Weights of a small GPT-style language model, trained from scratch on English Wikipedia.
Size: 9 layers, vocabulary 16384, 4.56M parameters.
Architecture: LayerNorm before each block, biases.
Training: a variant of Adam for these matrices, 259M tokens, 7905 steps.
MLP neurons of a small language model. Each row is named by its layer, matrix (up: input weights) and neuron, and shows model dimensions 16-111. Each number is 500 + 25 x the weight over its row's rms, rounded and kept within 0 to 999. Numbers have three digits each.
After each neuron's rows, "fires on" lists the tokens most often at its 100 highest values on Wikipedia text that the model never trained on.

L2.up181:519522520454514525465468458503507531499503468466487514521520514474523516485558535528482518524526511489482497501525518482503481518544516547512508531471543446512513510525473460465520509489490509550505527511479483462506492468497495531523513504468503556498466497480476498423512515489532522491
fires on: " the", " and", " or", " they"

L2.up248:537482505517520475500513493526520531502460481496492489549487491497528523478488509449510507496500490554489508507488497524547446502502410467531479495521473511514475528532515472506511517517481470506491517521482467497552464522520508499520454499543512515537464525498482522498513501527486504495
fires on: " they", " this", " very", " too"

L2.up58:507486523460486478468453506482511479479505494457496480484462518502485498512562479518526491559463517504469489558552490502484503500515480511518472535515490524522513469502534491493514504462509514503510494496540480523547507520525496474481535488512582489495481507504515498452486526547451492491
fires on: ":", ";"

L2.up157:526504483493468516511498502474499488477482520505478463531461481448514494482515489499521533508518507519473522521509492485494477482487513507494531572481482491522477509534510539524524493512487505475518520469458497469518461487489478529534486494512506469536507552520578495447481497518452514526
fires on: ".", "\n", ")."

L3.up263:467538462458503520480499520477464488461466483428531496521501509477504487516547527542517483543514515469500477548481509536527451497495509554492516513526486470511529477554522503478520478495527464471509491463510493470515523516508497459486513473508517529523500493541486497460519506465483489495
fires on: " The", " an", "The", " the"

L2.up122:524478509481492490532496486497507459514506535514511471536521571458558485488504480453551490510472513470511498505482485509450495506497523493505531517523487530535444497520535510500504516469502512460513503502437483467511480430472494499464538476544494497543519521470520485517477513502488520488
fires on: " \"", " (", "—", ".", " '", " “"

L2.up309:541497502493505529513502494490437472468461514437470520542498496437454517456520494519456487503456517545522511474518486504478511522481491528506513456477492445502485481507519546478504515509464462498517483500450490535516490500514491492508482523515517467509497495502480494515533476484497464508
fires on: " not", " only", " never", " just"

L3.up80:479466530511488458497481487491525529511513485508519517495515530478466474514420479529508538461512518512514529525474508473480500526514520485466537495500478470528511534547501476518512486461505491500527531500515450461526486503506513510529513463495498445509449503542472470521519491547477486496
fires on: " of", ":", " 3", " 6", " C"

L2.up102:476506506476492487523484505489461493496501514530499511504503525481468492505571498536497529536485525474484472513509470483494509483529445540515503502507485477522524510510501531468503559491504469516504455453487488461522490525527508505531501515494507551441487471503492503499530480491489488501
fires on: " were", " had", " hold", " Albums", " with", "%"

L2.up160:515532521492494540477453500507488501468512514502495495522484493516437508484535520492466494500467501556486487509540464498490480531522491499420539541520513501513544451498480512484471516494467460529517552498532488472491533491488497495498508519484478485488495448505473500440527497516522503492
fires on: " to", " in", " from"

L3.up308:513517520473459518491477496503486525475489498446492491507436531478484530487487474496553502492480507537516467506516506492482487490517540484526544511505465501519472498522515529492495508495501477496503551502486506494567468497479498474496500486490470510492522494514527473485505537527478512490
fires on: " by", " of", " on", " in", " for", " and"

L3.up227:502530538498513515479472507457493517505488530544479486519511513493481489479556495510465503513472505457518492537514467494512518458533489540447495509490475468508502472486491482538525495469517513497511509455477484499499472444528495504549508499511537448461524470491498500477495492467517521527
fires on: "%", " of", " age", " average", " size"

L3.up66:483486490512506578538503480475503492477523504532505500518507476497502497469473530480519501471485541493492489462489510512503483501523484495500511443472489495520499506502480491540518495523512512532516502493503500463507503521500443500509459504465517515471524518526506460482512480482532517540
fires on: ",", "–", "-", ".", ";"

L3.up162:504491524486510480519470474509512530479516522480474480530487496475516514499502522501521499540411495538547556533457452546440488534491482488464511478452505526527506493509531520504546488484526516477487517501496499542501456503489501484497486530513525483541510474499442531518515518507535509509
fires on: " not", " be", "'t", " never", " very", " \""

L2.up298:513463498520494499486509512492476457494441472507456550500511509494509461500480453474485502481527523520562485511439462487492487521538497531442527487454509510510489548501535491529494523495516515506509542454466502481484494444521487523510524479546510444535489457493522522466486526531469502517
fires on: " M", " T", " f"

L2.up284:463494510458495517496470482487517442495522465563471488508544496521458539502515498497448510475529536468479511496509490498463495519532465541504506529513476467531503480496473478507475509485523502459499505529456489485530512511546501529553507498510527512498495514525468468436522548477497501484
fires on: " of", " and", " No", " or"

L2.up295:485497476530497536486483526549488494491518482516446506510522468490524455480552506520547557484484504498517459485490526519504463502499486451473481529543517502508520446512479485460484515512534490520514511519551502489499494491481517486509491480524493458512519490523488498439463484502476494507
fires on: " st", " would", " could", " will"

L3.up59:487534468461506530479466479549503515494490485511496502531475495469472516496518475489473475494471503491502546501483466523513500494511524473451526510561511450524527491507475477510498535459507486539519511488507503468524534478459472470491520511500468499431450515495495507517508459483519502509
fires on: " (", " /", " Total", "\n"

L3.up16:491503456511511544494499522522491499461438478466521511531527512434499512516499480482517489488520529479512520520457518479490441483498469508492516490512509474502526461489506486471500514473529532513509503533494486516520545497512451472497516469510511467469512587495523513448510446506503505525
fires on: "th", "st", "rd"

L2.up195:478527530522481517476493475486465510479505483504481521523521479498430539513496469497470527464535516516483494466516530493520514523520479531502506533515510439506536482509471510480522507492508485541506504505496474454486546510498496489568472503486539500441465488495482473502497519504493454517
fires on: " and", " hold", " or", " Sheet"

L2.up291:528503501444500486468469511425511495479492442483547484504534514501517489520550490516487485533510509551502473512464475476500518477476493541477514485468462513544506479498550501531490511479531518497491495490517506503581515514514501517441510482475538487474470519519477479465516531480503502491
fires on: "-", ":"

L3.up67:493487465509505528516516530462467468465469463432501529488513501466516505516471518492512481504494506477542510476464506490479407517503463520451503524517507497520488523552507492496476480541521521529509489495527534467522480512500477477493491485509503553536521526503515535465499512530507494502
fires on: " an", " R", " N", " Cl", " Br", " the"

L2.up307:484474499470506508485503481470502515495531492502471514489475502510527465489496505517506522547452520494503550496479515496474494520520534491470493517476476462541488488530506537509517514484525518484499485503436531493526522479503512514562500479471471440511481494509503503506521513528461492497
fires on: " of", " from", "==", "Early"

L2.up99:515462482529478500515490541477508455509480498496517521483489496484552505475452449511525509504512534531466519547513498482540462521471487476533532508530455522497482500502516499502505539515476548485507518504549498522531487518506518509492508493510505496497512506523560516466472518499508467504
fires on: "-"

L2.up233:481491511467513455474506480510513551495506501462480520524522509461564490516523516491517482482504496539558516477456493505485463487520485524545506510486544506548513520525509486532488513490503510465510515492441456475499451491496512489509498492571532544512449506462503475504490505543521535478
fires on: " .", " this", " very", " a", " That"

L3.up156:517527460519493522511492498523470477500497523493464502520454483460560496478493493514495502531497480519457517496465458497469505486485514480504512523523501500520484493530517504498514528465499495460509506493480510500507481459490496540530477485507473541529510556524532494473502524498482496511
fires on: "."

L2.up289:499513501476534510457507483447534504481520448489484494535494469507469477526549504543470520537455506553499482521472488520501513494500504562470534485479517484551537515520504511505495496485555498471507508492491490498505517502515481500502494516494555505479498513499512490460496559542533491495
fires on: ":", ",", "°", ".:"

L3.up163:524484510463472515485471486503515483501517492465468509499441558467456544460482493516525547531491537469502532505458508492480506509496513557510543509541474468516453513491506521537460522467511497440501536509475530520537505489494500533499486510503513475458473518555488507446481515477491493478
fires on: " of"

L2.up33:522520516479489540491480517478528501508484457474539527481517524502508505491502491497505549494528542494483484534498491512497468494508481529466521513499414443516464512506519490508481535491519447460509535491478502480516531473529492473523480470497535502489495513577506502454497504479501462499
fires on: " of"

L3.up251:511505513435499487468477513496497492487515485480476490480470491472543486503532525549553522513488511497490466485493512477532520478533486541502539551498481467526480518522509548549489534455501516480484530516456483461563472504456495478508490498494518519487473544504540479467490529538484493487
fires on: " and", ",", " of", ";", ")", "),"

L3.up258:530513538489491492474460504510487507481486527450499532518453509517478496526492440500474524494495498517493552501523476464517516485521495549482514495529496447510498470497499514489484506513481486555502504488490474491519480409541493464528468516478524499455550465467476500509475504511542488509
fires on: " ft", " has", " years", " had", " households", " sp"

L3.up82:466495493463506485496492467505504458489508450502489507497511495508486474509515484505476503506476523480506521557481497546473501567525497568465496509491504477563468487511513493474523460453542495510510533523459416509500526479536496512490516533513546535473482456537485494494493552497498500487
fires on: ":", ";"

L2.up155:478473500517490504519501508483544477489477487520502500478546516476475491502497488548461533462505509557484513484468515512537477536511464502400501509527445516521524510520572480524499487534496471458504498532503485503560500524482479536463536488504516480506474519496529492498484533493492486497
fires on: " \"", " '", " $", " over", " ‘"

L2.up128:477513492493484496500462487506542521491522506525483481550514450496473495499543490519513521499482518545536506482522485499498475524490494483489500491553545510528482487521499498486490521514500477500513478510499458489472499507525525555525472539516521531490483463489501481495489513543469520488
fires on: " would", " could", " did", "|---|---|---|---|", " began", "|---|---|---|"

L3.up184:474482457480518493496489458493541505453482515506516530519511482521505470497489529515477484522497546445533516480485499501537460535545478500515502502501530487512510514500473476504495480509458469513515537476478479450482548497491478522525481485473486536500547490521466526510506451476512474519
fires on: " 0", " 1", ";", "-", "–", " 2"

L2.up129:481456483459516517498496493514499439500468469474492483510537500482493436507490472562496543494483527484574528512442477510474513547513505539472464509475515494525483539482501507531491498495522504478504503502455469507490505471529503527454511512518522514530494492496473536494494511488471522492
fires on: "|", " T", " s", " K", " Sh", " Tr"

L3.up230:514497483479474517477482535461479453493437481473508537475530552470460511483499486482475474492511518485527570490475484515481483528522506483494530504488482451514479473484534486532507545496460509523500505489503500506522510475543491536481475481514498493474558483547449541474521529505516495510
fires on: " of", " in", " from"

L3.up288:491481502518466507512513504513487476490502538480517474528544510469519502475517482512490513544554509510495531508520527515497482500516485495510537486498441470498478499521539495470513460570502469496528482483513515509505481525507485413478511489552547524521484514506441498494494447489533506506
fires on: " an", " (", " m", " rel"

L2.up18:515504522456523466493454466499517495489491496484515486520491497439476457501536519561506492532465510489529543486484496500477485504496507547500480485453523459546535526524493470475507506470482480548512479516472484480532485482496508450521496506515464529503466461456487509533518459519502530501
fires on: " is", " was", " were", "%", " a", " been"

L3.up305:514511493477512505485466497532517493507508537497463484514494518481463487498547482549459477539431495535507523557492472540475507483520509513483517492482494472561473503466486482496516483463515537467524533544477503532472492475515488521516473521501484486458497494521461487468498489503481548488
fires on: ":", "==", ".", " were", " with"

L3.up14:469486479491491506512478499510510491485473490500441523518539507482486496505447453489478516446510511519506528537533462511493460516502515474472506482483502446518442496456496499511484511511535513503513514516526510482486571473522498457485468474549535535468540507574489516463492524522477469519
fires on: " of", " St", "T"

L2.up111:473544472485477527483491490466455502481453510513522495514502483482465499508491485533521518514495514482511523501523493484499492544518509533484504489559463475503542536486523549472456528533474422480499454501510525473513475477531506505494489522480512540430509473518463442497468479484546512504
fires on: " with", " had", " has", " and", " Chinese"

L2.up301:503503489482486522487496481500494512480503502516500495541506490486504462495510483517503541525510506533507490559481490499497495502491491466494507513476446482531504508514490512498512513462540511508513511487512477431598504528494501477541467472527506474486498565544502496471473505482479502531
fires on: "==", " =="

L2.up47:464506482481513487509508510492447437495482495469506502503480526469504485480489505540519509548487494493473504521481510500517452504505506484503496518497515487539555538552509508514515557465573443492512501492492509495559489509502498465527489479565458494516494529484513524476501482490480502498
fires on: " a", "==", " ==="

L2.up50:534515504448510544455484504470495473497523484529504505508487524508471505484513505515483516496507548483523546536492516482493496514489528550449517561492493465523505476500503521538478489489512510511496529488485477464562519468490503537522487474459485484503542491510513503472494520475481492514
fires on: " in", " of"

L2.up147:529521526461499524506476501492500471510513510509469502497542488533493506487503516485504552480475537510478510491493487515504483555531515515459527511519458500519460473470505464519487560486502515448499522505465486485489500484498472539540495510478527526497510477551531480449512550481461490494
fires on: " for", " of", " For"

L2.up80:487427526506502525488503506527547491478483496458463504505482555520545515479457463457503523516523532510496523513465520488467440448513474490450512526492451501493516484500504478470479482503505525493498528491479499543495519471520462493534488485488521464474531511511529528510486507524490493526
fires on: " St", "th", "oph", " ph"

L3.up43:533522452470490535467485525479457491490464492477525492516488521441504507491497460471485497502456501496502498496465495508520491489509525492540538516508509451545437515503489538502528510501500472492514534462497523465525509464458486492478490458497482515538535487525470494532514480466488517501
fires on: "\n", " in"

L3.up210:525495519509481509485486545463558488461445532499497484510489523475532502494503457504509497479489528526469519503514458482504484501507479520459513507499492501509464523465537495480506523509452482519520556452480479492508504449507483482471525480486473494447525518491536573463476518548515507500
fires on: " of", " over", " |", " to", " around", " back"

L2.up131:544509491472497515493502496471500490460473520504504485545494530486523479500533494480533507508486520488489462498507512496482530506511468512495535545535503492514489481520480510519490545470512546458514511485447484444526493489500488486503493516485490531530490526489596496484472492532491508496
fires on: ")", ".", " (", ";", ","

L2.up133:521520504448493538506513496492480512497506480478486484533465500487550517508536482510417508486512515527492564527527480483473497521467506479495541484471523476498500438500548536500501476475500488516519456509482495478556517460522489506477497480543550488525466517481475476481502510498512496492
fires on: " released", " between", " born", "born", " both", " |"

L2.up168:472488531449501492533493477484526484509497535502463473535510478470474481509569497547486503493515552495532453521519497496492519521501460516491501492481525509518472497480489484484489477471468488500494504508495425491512480478495505529522496520525515521447468481507467528484508500467480526509
fires on: ";", " Albums", " •", "|---|---|---|---|---|", " Top", "|---|---|"

L2.up226:526520487504503516481486516499458472487468486480472506484479481468475497505553474464485491476487510532534528506528490507437487465548480526476499472459495488522495480485520507516519505522530493535515494469483511503457479423546495508502488477512503487515492432512528539498500511513499490524
fires on: " was", " of", " from", " had", " with", " were"

L3.up71:487520491506486544492490492505490490476498481480510515503539514464451482503536514568468475490460515460502533489519488496482461496482475549484540507505522455511505481526515474469537514517518436538520481505534467462544558520518498544477516497519479555445483475461468494480515518456502478507
fires on: " and", " by", " his", " in", " an", " from"

L2.up82:528488497494486480532492508506488463494501529516484490520442541472545494489549471467543496538461501523496490536524490511484500494503496495489506519491480524518442478510538511512509541487538504472501493504492496520552471473482477536496500512553513479529470512535538510485464514505433489497
fires on: ".", ";"

L2.up197:479517483486504479506476500518503530493492475504531526530513500541457498490485538518529509522461499478480519506522516507527442501486482483511480493536517504528527465537505496487485553506483444503500476499476429458500524538505522474556463519537492518512485518461478513493524512470469486517
fires on: " his", " her", " Her"

L3.up130:461518488474502478530500504544510472475466507460509490541495494513488473492539516546516519515482509488536475500497496499541453469488527506559503499537518483535466476541508488447521546538509476513493481520518505445492549491487503439507510497514497532475477498509471510482541506507448493495
fires on: " and", " is", ".", " an", " was", " his"

L3.up181:500524505493486464510514496462491496478494544449458533513496487509536480486512500492506527532500486495502515541533480507502495541470483531450500529470453506496478518556489517502494491504511510532510515462523503487514503544496507451474505516529528522530527456492437503467473509482494487530
fires on: "M", " m", " rel", " pred", " imp", " l"

L2.up189:496519498435506494489479509498522508481478419439496503481496467484534510502528504503490513479473515515475498516478486510459458477528495536495539516493496490555500514538510489523443519457518522489504514533501522506490479498516493514453520478494530480494479524501523526445527537603477513482
fires on: " the", " to", " of", " that"

L2.up263:528493500475503496467503499470546490486488503483510486502483522488519476513568495510468505485446500491512495507504495492490512483528484542503523474459498417511508438515518488511505538435555525520507502473483455445516560433535471454502511493523531522482457493472517505523495516506500473505
fires on: ";", " |", ")", "N"

L3.up220:491512494487481496490503495517510475458486486493484493486490509529478516493498494537455511469404537472526498492538500513495497484484495542535468489496500482517463493495533515485529529462511436463500541535475474538513561515550478509518515535536530517429461518538478490501485535514482472500
fires on: " and", " or"

L3.up110:541494498532479542497491502476498506481485456485463487554445507458499517512521500532537551487510500506489526546484455486483454493478503547513545555472475480496490544526503515487528504498515487480504520480462505520532481481493453511534480485521486482540464527530500524451465522521486473521
fires on: "."

L3.up53:468478444492500539529514565480507466501522421488528502487502446514547494473495482515499529532497531506490514456483503486472474494496479513485533545515488516504465511509517506550510497526532536505522498517521431495523509522533496499491496498487519511500523577492501481464528484472481485503
fires on: "-", " of", "th", "–"

L3.up179:485499494491493515495471502546489484506511441457506484525508528490505521493507466507536538520480504511506537501489481462494495523477522500532537475534505483518503500503532511521534472496494470508524522496522480496528522458500505443432516516512511450521460532495481485504513489506511488491
fires on: "\n", " (", " is", "born", " on", ")"

L3.up281:501528486491489513460493516520475497506509481499481566501446519503448518481520510500474477449480512460494556520502503511506467507499510482527502509504474436518466465511524532479525529459486460508500553513523482515515551510486486528449497495520501493491488503512460468509488494480467484512
fires on: " and", " of", " with", "ing"

L3.up180:518494522484494498528492473498455485489458528535455491578520536465443480498521476483482525478501503488506485510475481516508502493519490502527520491498483522508489510461481512489469501497483538520493457519454516525500506494501491479532482539518504515496506474471455553505476517509532525512
fires on: " P", " r", " p", " bl"

L2.up208:511509541492499523483470488505526535474493483463525481527468506461522489495532529536505504510470485495488497522523497477527480490514501550503565506490502507531511488512463458473503484469524492509510536531513511531474475426500515515523471497507503493504519497513478489427488497543521529499
fires on: "In", " to", " in"

L2.up218:519472492501522478458519469499507464497507517449481521489497497484514432506481462516520529507473523471549482521466514517475524530510549504514485509470541492516483500497491496461531493439525469493518533467488458465535514447519502494488501486533523516536536474503489497491479471510489535503
fires on: " M", ";", " Gr", " R", "c", "-"

L3.up296:534480526448485477528501500502500479486501515468490468536459514500505472481525492521504509523483511497480516467466488499537504506519526483485501506549492489521470542519548527535513492537484516491499505503470488431528459460466485491490522512507536524549490541475515517515522477515457507510
fires on: " (", "\n"

L2.up202:501507497448487508469491493482536523476493496505502516491516534453470487506531494521494543482505527487513501516525465502530500505546508509464542471479510444549447512507510469491506493511485446478531529506517476501511517476512466524459472502540488496495463493563457525509477504465502465489
fires on: " |"

L3.up196:511490494466480488494493477531545537466519491489471495491475521477508498497530524523441501494494526466486536463496494448469497492466504491557556530495497472516458492524556521503482494482473462496515544491475481477523481518511488484503488464516502562498477514481482502485539493485501488493
fires on: " and", " most", " or", " more", " ×"

L2.up130:554484501492479516501490505466496498465533487508482499504459531485510498480544500513531503530491542503487496516501477491506494493507459546500561558517500481536507502540497543519520571488491522497525512485481513474540472528492480486511490507483510508544443521518532504442482503532475452501
fires on: ".", ",", ")", "),", " and"

L3.up182:535469512516487488514477502516542497491524473537482490541498497507472508491473503456460480492480520515473517496520504484507451507525470500516544464495443513498462517493554496530450524507448484459487491528494498501502536516497457550489483494470577477479508536519495482488522551525475477510
fires on: " of", " after"

L3.up49:442528510501489504509481484515476495491511516516473491532551512441500490512532489509490497486493484487492517520467477538502510493500494488462533555457541470541506483545526436487515508500528479509526487402477506477524503486497488506553525485521491511505485479497499510498472531507515499497
fires on: ".", "===", " Republican", " Democratic"

L2.up200:479460535504493536452505502498505527484509494403460510503477497540512492489473498495505497543497513557501534507524525546495465542508494533507515511547459493501504483519520489481527537545487493502493504519493478512541500491496505537452510513487521460536463492509542469491483523523450508488
fires on: " that", " as"

L3.up104:468492488464496502502498507514474544477481449502516547476544514483476480500474522545513504522489514493495555509492478519508451512511466498506544487473515472533494495507510464460522514482493448497530503485525472486555495514544494492478490492511483459455499520512490556505486490488489482475
fires on: " his", " their"

L2.up253:509488465513512526473496511498510451510477485484488498538487572438552510488482475470477503476490501558531533467500470511517479497487495476516520515502500466537470493534520510499504513519474487521517525482494467489530528463499489511500511491546497475572487501522500529485534521526472508500
fires on: " that", ".", " one", " each", " ."

L3.up293:518508497481498526477503487488456494485473466456452480554478512503501491488512527524496465558476523493491508476493476527554467476478515535510462489526537480510528540531530503467485490516512456511501468478483515447524534486503506516518504487481514528517520513488513533519531502511463472510
fires on: " is", " (", "\n", ")", " was", " He"

L2.up3:523508446516479501517519477508514523479466486475489476528501501531500491480490507530526513541523532470531491501516498496507490541499516530496488547460480501505463540524581479518492476534542479506498490447494475520511517486504492498469514484495463452514545510486481489547473490471532470508
fires on: " he", "ä", " power", " fal"

L3.up224:487450464492510550450529486517507511476457513447496479531545492512575486504482506458548504496479524512547496500483443492520456483528502529491482512499520508517486518487540446491481501515552489467504549480485438502479510466531523494507493478571503497511501487498501467488491485475540493501
fires on: " he", " He", "He"

L2.up251:474486534475501482544505517496522510501501485538489490515499535483509509504510486534497549482541489499478514513536506491503494489534484477524480512524498503530533529512498506543494559513505524464506468500457517446459481500525502552511503474504558473479461538505545529442498465551440481496
fires on: "===", "==", "====", ")==="

L3.up246:500524434489469531481492503488499482491445459502510484526464484468492510497536479538521474489469509507530525484509499511540471509484523530511501485527497492531514488543510524495473521486508470538497523525511507481568473488479489462464503525520466493487523495488474510536518520525509510500
fires on: " is", " was", ","

L3.up127:485463491508474490485488479493548509515459487507530485518526482494520495509445497502518535491523493550509476504486520488523488522504498498453515522528441470522534507531520472504490471466530490444491496515473537471507505510510482473483526436476528466497465503537491495471478552510475488509
fires on: " of", "-", "/", ":", " '", " ‘"

L3.up290:524470489481461481470518483473506457485498509487496500496483524484504472513486485479458528506500545463532494488460538490458463524511498510471530519499460467533474493500530498528462481484497494453491528518500479463551502478512480525473525502543553533468440490549493488472518545482498486505
fires on: ";", " of", ":"

L2.up93:478485509462493540452492487512484483493510509488499464552502475488480478519563498549514518537466487513489489544493481512521501508506504480515554521480505490526516484499485462490472509491521510468502497517487493482518541497490466478522490513530479479456469555522484496475472532542519513487
fires on: ".", ").", ".\"", "″"

L3.up55:475516488471485521488491504479492443482488505498490518501530495475471494506512469472492526447444520497527527497535483550501511485510493509473522486431477465550482524489529466483487524480517528506537490485477514491516496459534516536496484539527518506482520479508502518478480507532506515514
fires on: " |", ".", ";"

L2.up210:520471487480485519499496512483468508479491472515505523500471540514561505472548475488498491496477539508497529525594465483538453502507462548490529520479495488529470482489485497520522529488494496515534524498490480500540512475523446493510475503479494469444504497520522505462440468513529469528
fires on: ")", " of", "s", " to"

L2.up299:511486525509497532475510517514461506463426478428489504542477516495536470498463497483495527480513512509529474515469511491468474483494514532483573503526491482524479467491498520544490490527543502499490533538485505513506481478511501479508482473505510503498535498508461492475474493501516505496
fires on: " in", " sp", " sl", " Sp", " acqu"

L3.up30:497509510480487458526462487534502488499528489551495528490523497480498497503496481496478485488491549457504502540526468518490482542554480489466511505436512439530482470489508471569498533496477482509496538491490454486534545503523481501477488521519540528445514482523520530506538493469485495496
fires on: ";", " |", " of"

L3.up291:485487514490494509498467500485481486484504472474489499490490525493484477504476472539544539548471500516494504520518492472472486574488510517470523543550489490525518481500491556494486498492530471462508526514497480494543519495501516542486507506470498494485515513529501465426492480554482502493
fires on: " of", " |", " in", " for", " with"

L2.up56:454457527434509486484504501468522497494504512484509486503504497494466478515504480508494510522471517489513507550514506493485526554528514557528520504508491489526494534492505490498490475471503502422524509521500493502476512463519478518485509496518516493478467484558482501484492525531473527492
fires on: ";", ":", "\n ", "):"

L2.up264:495517512494488499488453506472504480504501467521489498513523519503465482498541469493401482474490544510490516499477435497489493491544480474515520470474498521526492477484520480522489494476466516485530513523504478474532518450523503531530534501553543545482477463460488512510529554484527519503
fires on: ";", " Pts", " 0", " 6", " 7", " |"

L2.up214:502431506462512470476503487482544518495517504515493497539512539468523459489533504481498498503446497505515530525480477507503498498492484503554476520496483520515466468514500510468510498506475514478497505492441466497504531514479497470456499506528518488515471488490493533522502512501464483504
fires on: " the", "the", " this", " other", " its"

L2.up153:550511485515464494513495508502480474485509526487488494485469540452509500489519472485554485510513500516517461489531513484498500506509537500481515518520476504523485478533556559492509564496522489488512513510485476483523469456487484514517490486543504480533524462485532458523492516556476498500
fires on: ".", " .", "%.", "%"

L2.up150:469513473488488483539485497497464550479469504442518501493471506464528481475458497526523527512501518438514484502493509450517475514483531554500538549512478507534511534570482479510530490472507496466501500515521546499522461519492501476515509479511537486464515521494489541498506442504504511498
fires on: " an", " the", " 1990", " 1991", " 2010", " 1997"

L3.up164:513489521484492482491488477500508529488460477465491483532459556463500467487525509503509478551460503497466492539498485505526509484515546498531534520472481448513543490503533483489541540465492498481481502520452521497507477454503492509498522469502519478514495509541479535550496520527446510494
fires on: "-", "\n", ";", " ("

L2.up40:474443522477507485470485493480517530480512465500503487487513493526488463527525484559517507460485494553521533518484491499548497549507457543489477529500464496530531531519535475503513475527503505466511471528481476479523545511467486538496537496520515482525469521481483497486519536487494484491
fires on: " as", " \""